config.yaml
num_hidden_layers: 20
num_key_value_heads: 9
hidden_act: "tanh_gelu"
norm: "layernorm"
qk_norm: false
tie_word_embeddings: true
init_std_o: 0.0
init_std_down: 0.0
decay_fraction: 0.767
doc_mask: true
MLP neurons of a small language model. Each row is named by its layer, matrix (up: input weights) and neuron, and shows model dimensions 352-543. Each number is 128 + 24 x the weight over its row's rms, rounded and kept within 0 to 255. Numbers have three digits each.
After each neuron's rows, "fires on" lists the tokens most often at its 100 highest values on Wikipedia text that the model never trained on.

L11.up1168:092157141115122173111157071134148129115131104112148097095079112122150111148103125071116161106134168142124133144182116148127115135136066133118141132114216125084143153153136162162103166126138100154136121117161145128131127110147118162161134115124145110123162169155111116115144111122048130141097101110136114118114142134165105162145129117124144148120149091107135131103123153139146125107156129133103182148132103133105120112164148167156141107121139115082112136152135138163101106143125109112088083123141134145144087156119118118110123172171126126132151138130138147088105113104146120151
fires on: " that", " and", " because", ".", " including"

L11.up377:152109147143118129141136123152136137141107108114119123146126119152110166114099152083148143115164111098119135109129143117123091128130136102123143100138161092115118126119103117131136112144112126150103085113127137135120130134099135095160161169121101111140135103134102130092116154152124160113131162091132099085133127124105108164099156129131119161115167086076114087137141133109121132131136131148099075141097122132121122110152099134141088133103143109169147125116081111149122165163136130118084120124088124136108095106108118146130178109147099167136132085102137137180127073115187115124
fires on: " E", " for", " 5", " pro", " 1"

L11.up533:111108096127092138119118124148098097137135122083152199108143158108136138143153156109107186125109145156132146149125119160123107157107085120144147132122108148107166175154114119127162123110123075166105106106117133136124044126070113164122114135099097108084124109105165133136161129130134143144138139107127146140117120069094100146112118136141129128157155121136146153151158112161128098109128105103112178140098139149231063116119123126129140123141175101135128151144145139146136147144092135108139136153144137148149111136096177136173083116101174162191100118154128132109179095147115120138
fires on: " (", " of", " as", " in"

L11.up1267:160160139105107139120126167136122098178119133112107071106159156129156131078135096083110093130115134142154100140157114140139166119116130105093151124158143152129101108162119131113128150151117134100120141142086111121138135179084131148090125122113156142154121144123152140101094094118129148100143146142108102128145147150162132155139121158162150144150148117137147084146119116150169122131135133099165122169142138115143122188124143127122152096097112107117135114151075114116125147151102185124080100093135110151156133102158102138138162122140103140148096148145125151131130157142110144094
fires on: " after", " After", " for", " prior", "After", " that"

L11.up1089:166132083209127104115125091128141130168122116145140108175105093177093115126109130103091141126166101116131101183142129111099109157139137096160124101129118118182155132079156122114069158116144089074150141158160113106105166107102119139156138045119138130135158144140079101135141119105179181111108148138147135158173141090137148120100126146144125120127145073140087112101116153141128168093125121110124128074128089105160145130133122098101122093151113103124144123108120154110129190113125121133136110085125150096132102145146149135150152094143147148140146153133145138140126128121103098135
fires on: " of", " in", " M", " by", " –", "ulus"

L11.up1597:102098153160173187134152108101190133120129108154124155145142132104152193125071133121170158143106068115145128092137136095201155127086116152136085114142096138116091179148134176110120125136137116098090097136149109151138111100106087154136134126142127095134132102112129136126069125108136154087128165097130103126115130122143140096129160130138155150175163127186142102140139149098155112142147103148132145137130079139156113146135098115153104124117168090128128085182131166165135087147090147149157153091139089091106101123118102134112106174108144123112128156108142156107099120114101117159
fires on: " a", " 0", " small", " large", " high", " short"

L11.up73:140132136148151109133146148125113150148107161115151115126147089130108113186115154122117160096089093136157126124128105104101114208107144125120156097115112096131133155149141120138134129072094084139128120112142110127130142147150142146161130142128137146100131123117143118109119087137116180135134105085133153080091157107127139126128114142100130127132112136135136149169162124123115123139125181088098155129106105163143132120135106159106106119151103122113123146146151121127124151149164113151160152144102153113160113155120156115115072099059114128156125179145196125160160109142141097093
fires on: "\n", "ES"

L11.up905:094124156117129131131115139131161142128140155132110139101139127148123141134112173102124154106107159132128149133162104164095138088108124116165132106147137150133144115080121130131094129159076141164109101118157178131136125130108131126091173100166089104108159121138185134081088087105092124165117158094137102157138123094135118115161147146095102157113121130102143124107113104079102116123150140102158122135091078167148126144119179137132177171142147144173104179110148105139127170123178050137106126127109145130097139159144151135137129112137154143090110076153153142119118133122142089134
fires on: " to", " in", " United", ".", " for", " over"